From a checkpoint of a small transformer trained on Wikipedia: MLP 2048 GELU, biases.
MLP neurons of a small language model. Each row is named by its layer, matrix (up: input weights; down: output weights) and neuron, and shows model dimensions 160-255. Each number is 500 + 40 x the weight over its row's rms, rounded and kept within 0 to 999. Numbers have three digits each.
Before each neuron's rows, "fires before" lists the tokens most often just after its 100 highest values on Wikipedia text that the model never trained on; "fires after" lists the tokens most often just before its 100 highest values on Wikipedia text that the model never trained on. A number after a token or word is its count.

fires before: " |" 39, "." 17, "–" 15, ";" 13
fires after: " " 89, " (" 11
L3.up1089:438456563462503466517492490528488517445539508530488484549546533451457518457453535493486592486435538486445494502519493436517506522571428441542439471484497520469462500477580468485586453523474515491481533484509499438503420516487509479490503512486504484612463550548502473425530515507482449474
L3.down1089:511517533422568525436472519430526490549358496467471469472460438540546502483490451535558439447572480551468523536488573523494531482585496482511484522465619508497460536515415494523500511484497519520458434448530508528535564561487493502555544486499456535425571528482503495541458486469503529531

fires before: "2" 26, "1" 16, "0" 10, "9" 7, "'" 7
fires after: " the" 48, "1" 13, " " 8, "2" 5, "The" 4
L7.up585:483541520451404503632474500525517479495525521473535597488476494531468466506438436516508543498551473578487432480555507501460579513470480536521428509479545436464465477503563505508501504426413457542501523532527556520501377556507522486445507492449496531504521503461503440498507488456486489471
L7.down585:527472481473479485489416486421475492497495500556551538571502502476484512478525521519527545540559531494513510546524497479525467472507558531487553593413424488523580464517480470463539549523465479491499495477500504450450508538487473540482473473481454420494533521523471560529426527493500506433

fires before: "0" 34, "1" 33, "2" 22
fires after: "2" 90
L7.up1051:519479503516472454495462469473470439540510439534499488563425497522484576497548496529558495483523557535526525461532527453545498500566493550465451572487566478484461444543594558463490502527510520502444569458512531497492539448548488493496544534549504481518469497491507540584450556499492425525
L7.down1051:461548526510454515547435480407482485408468553464458540504493487577517586487460467469529475529471409507501496524504477502441452499480538538538512504545495507406500548457495516572504513410474487471476442519488500498509516581476553471486501611545539510486560501474552522429495509451474525455

fires before: "1" 25, "0" 19, " of" 16, "2" 14, "th" 4
fires after: "2" 57, " the" 19, "1" 8
L7.up886:540453471484487530496473431491415412462539488546457518523501547511550575526580546505482548581499505488475481509524513441516504467479576474437508557452511535493454486483534548501518466493505529493496507454471543495492554438434497546486489549546468466537475503499520428492539567446517490527
L7.down886:430549473509554529545458510521509536522502477449481442485550379568582487423470484501435491497459460472466523517472480525482496456485452472531500525519561467461458553521514571513552510535484607440570480510456580507550475553571513474471552543542543587531442519531493549438489476355429576468

fires before: "0" 25, "2" 23, "1" 19, " \"" 4
fires after: "2" 61, "0" 5, " " 4
L7.up1628:447489559488558505537488470433434499473472548511561499469455529517493474430495520497516522502484491477506467447493469490484481477495457507513475474473535571547482493520518534574494494491549559532480489350522504559526562524493522583523507513423536508535444535486527474438572521486478435488
L7.down1628:575443519542494521489419538479544496461451513539539550448509513545530536583493474508495476500539487529481495522466453470497462547450505551538509490502471551407478614509526459500474524518440410519517507519504517444453467470470520474467526477562525486469605516537549562466490488525541514490

fires before: "0" 23, "1" 16, "4" 10, "6" 7, "2" 7, "3" 7
fires after: "2" 14, "6" 13, "3" 13, "1" 9, "4" 7, "7" 7
L7.up1740:578505523480449519537479493509405509511522423532428569445502512517504510483508427514471511456509565496578580488487506471465495569530494499478453505541544472501503478501487395566528480479562433520417532445576591470511455455473493531532436517519453500488463536524518446482451461487440478518
L7.down1740:496579508527510484492442477502503510437435525475485455511550471467582541538506555448514449542508481530452419537511552532523494509490479516530545453449461554462556501498458502424512532478547546465542489556476488463498520523520472544489477470463567530517538490549503506538504607546533503490

fires before: "==" 27, "The" 11, "===" 8, "In" 7, "On" 4
fires after: "\n" 96
L7.up834:440480520483504488485446527470442463436464483456570541558488558564500490493476458505562515469504481541494487504546496444533470466515555420491478526516554468534533449494451500546406493509492515492487506514502483564432449478561568529399444545526454464498570536519533375540476551564512484500
L7.down834:475531519558530495497412512494477463467458506475533517572476524511519497512508476455527485477538511504507481486493478497516527512499537501503472467506558486568482459475481525527392500517494482443513538459497521520470474486574511503473533496507475511494558518493477482544404546583496498488

fires before: " |" 23, "–" 21, "." 14, ")" 7
fires after: " " 60, " (" 12, "-" 4
L7.up1019:514438532611477444522481459575466560465501504477522485543496542517557484475481469430463546581602476541523366512448499519463532482512505515513485563500520500501431493453471484563499498456527514436514543528446473523398476546508540492443504475565461545475533520530472446526572513432481476503
L7.down1019:490477512525468524598508455458612544438464526474498492500434476438526536503483399426507507558530497496520485450545503491447527504512494525525480542542554481555493416452471467520453526478497524490440527513540416541497477436561514537595541496444481422432444583461506513481498480531488480467

fires before: " |" 34, "'" 22, "–" 8
fires after: " " 55, "-" 9, "," 8, " the" 6
L3.up1585:469509549492520501487484477519459464444551527474488452483447526473539485389433446505454521449484491488487524482464503468434537487472420497525489473480575444484519428499570555548558458498549504517476459550499513518493486542468487450467477478497479447550535540568549478452532487512433525490
L3.down1585:511436552480582439502455487483540520565427504463440499583533479480559502499564463553504484481549433518531547528482518483489489436520556521441463567399544515483468564521519470442486560499498541547419430531515547487530495548533481552510479482492448479575512441463499517493517474489554444533

fires before: "|" 58, "\n" 15, "===" 4, "==" 4, "|---|---|---|---|---|---|" 4
fires after: " |" 73, "\n" 15
L3.up696:467429419488534500486493435520537509430543412463451563503550573430553502558462465493537518521493514486495497534529498416528471524477537498480536472569495602453472574505442504495531525468470473448522508582555542538483466433475481517415548529537434503526514457500511491560408472582385531530
L3.down696:531548544499440501525463513481481495559428585528560485470536453512424462412477537478521509475507497524551502409475480583478503522495497490529555472444536482517517461520496480519470465508561523542520482436473451460501514559519490459528433493454593519476485597469507501493532526460607525519